MLP neurons of a small language model. Each row is named by its layer, matrix (up: input weights) and neuron, and shows model dimensions 192-255. Each number is 128 + 24 x the weight over its row's rms, rounded and kept within 0 to 255.
After each neuron's rows, "fires after" lists the tokens most often just before its 100 highest values on Wikipedia text that the model never trained on.

L3.up494 [133 153 108 113 107 139 148 113 148 108 100 142 163 110 157 198 116 160 159 131 108 116 172  90 124 139 123 161 129 133 146 146 144 143 148  90 159  97 165 114 182 153 146 167 143 144  91 157 167 109 154 117  84  84 144 112 175 165 108 142 130 101 119 146]
fires after: "3", "2", "4", "12", "ode", "11"

L3.up850 [137 148 117 103 131 112 126 139 116 142  88 124 123 109 156 151 159 148 148 137 147 109 179  96 132 165 100 130 156 156 156 140 139 137 141 132 109 134 135  71 108 105  88 157 124 160  96 104 148 170 139 139 115  98 139 153 167 177 130 121 144  87 124 133]
fires after: "2", "4", "3", "12", "11", "1"

L3.up784 [126 127 138 147 156 151 152 109 123 151 135  93 151 151 139 115  82 156 144 102 189 143 131  79 147 145  80 135 145 150 117 108  87 134 136 170 120 106 126 101 120 130  77 110 125 127 143 124 144  61 101 131 103 136 171 102 129 157 142 116 124  94 107 130]
fires after: " ", "|", "otes", "3"

L3.up41 [101 122 134 132 137 133 153 139 141 117 134 159 188 121 128 122 122 123  83 193 119 178 106 123 140 127 173 137 162 142 158 106 160 163 127 119 114 121 123  64 106 125 138 122 134 139  78 153 167 111 173 139  98 161 105 157 118 141 163 124 108 119 135 109]
fires after: " ", "19", " (", "00", "w", "."

L3.up287 [137 136 115 136 101 146 155 136 118 130 112 159 172 180 134 166 123 110 127 143 137 150 153 121 126 180 150 112 129 164 169 141 126 125 132 101 109 125 105  99 138 114  82 176 135 134 133  84 147  99 126 127  83 103 104 117 128 109 109  90 129 100 189 119]
fires after: " the", "The", " The", " season"

L3.up581 [144 131 112 152 111  94 134 162 146 147 123 123  99 163 153 109 110 109 145 169 162 119 109 147 102 145 128  74 105 141 118 145 123 115 150 170 173 143  56 149 117 129 149 189 163 106 125 102 153 118 125 114 149 154 155 124 116 142 126  94 137 148 155 140]
fires after: " |", " Total", " Rep", "|", "ubl", " the"

L3.up569 [115  88 168 119 153 144 174 120 126 132 115  99 127 147 153 154 109 141 130 144 116 161 128 188 154 122 172 132 141 183 135 113 131 123 142  94 154 120 124 118 169 137 131 137 120 144  69 126 155  91 137 113 100 104 118  92  86 142 192 126 157 132 122 149]
fires after: ".", "\n\n", ".\n\n", "-"

L3.up931 [152 165 123 108 104 149 140 154 169 142 147 114 147 149 148 129 152 151 153 116 160 135 161 127 131 110 138  66 112 157 136  97 137 142 146 110  71 137 146 122 158 135 147 140 122 128 105 132 115  92 103 143 116 152  85 124 122 144 171 147 129 149 130 122]
fires after: " ", "otes", " to", "4"

L3.up12 [125 153 117 131 136 179 159 138 137 165 117 135 136 151 134 153 159 112 149 109  87 157 108 130 129 109 177  76 130 112 120 120 158 146 137 153  76  95 141  76 131 122  81 117 115 103 129 129  84 146 117 134 157  79 138 147 106 125 170 137 149 125 129 123]
fires after: " "

L3.up946 [126 166 150 147  94 148 115 126 144 131 110 152 124 149 144 111 165 116 128 137 126  90 123 143 104 132 121 123 135 147  95 127 161  96  99 116 115 117 118 106 143  83 129 174  94 134 152  93 160 111 127 105 143 124 149 142 178 100 134 136 150 166 122 125]
fires after: " ", " (", "–"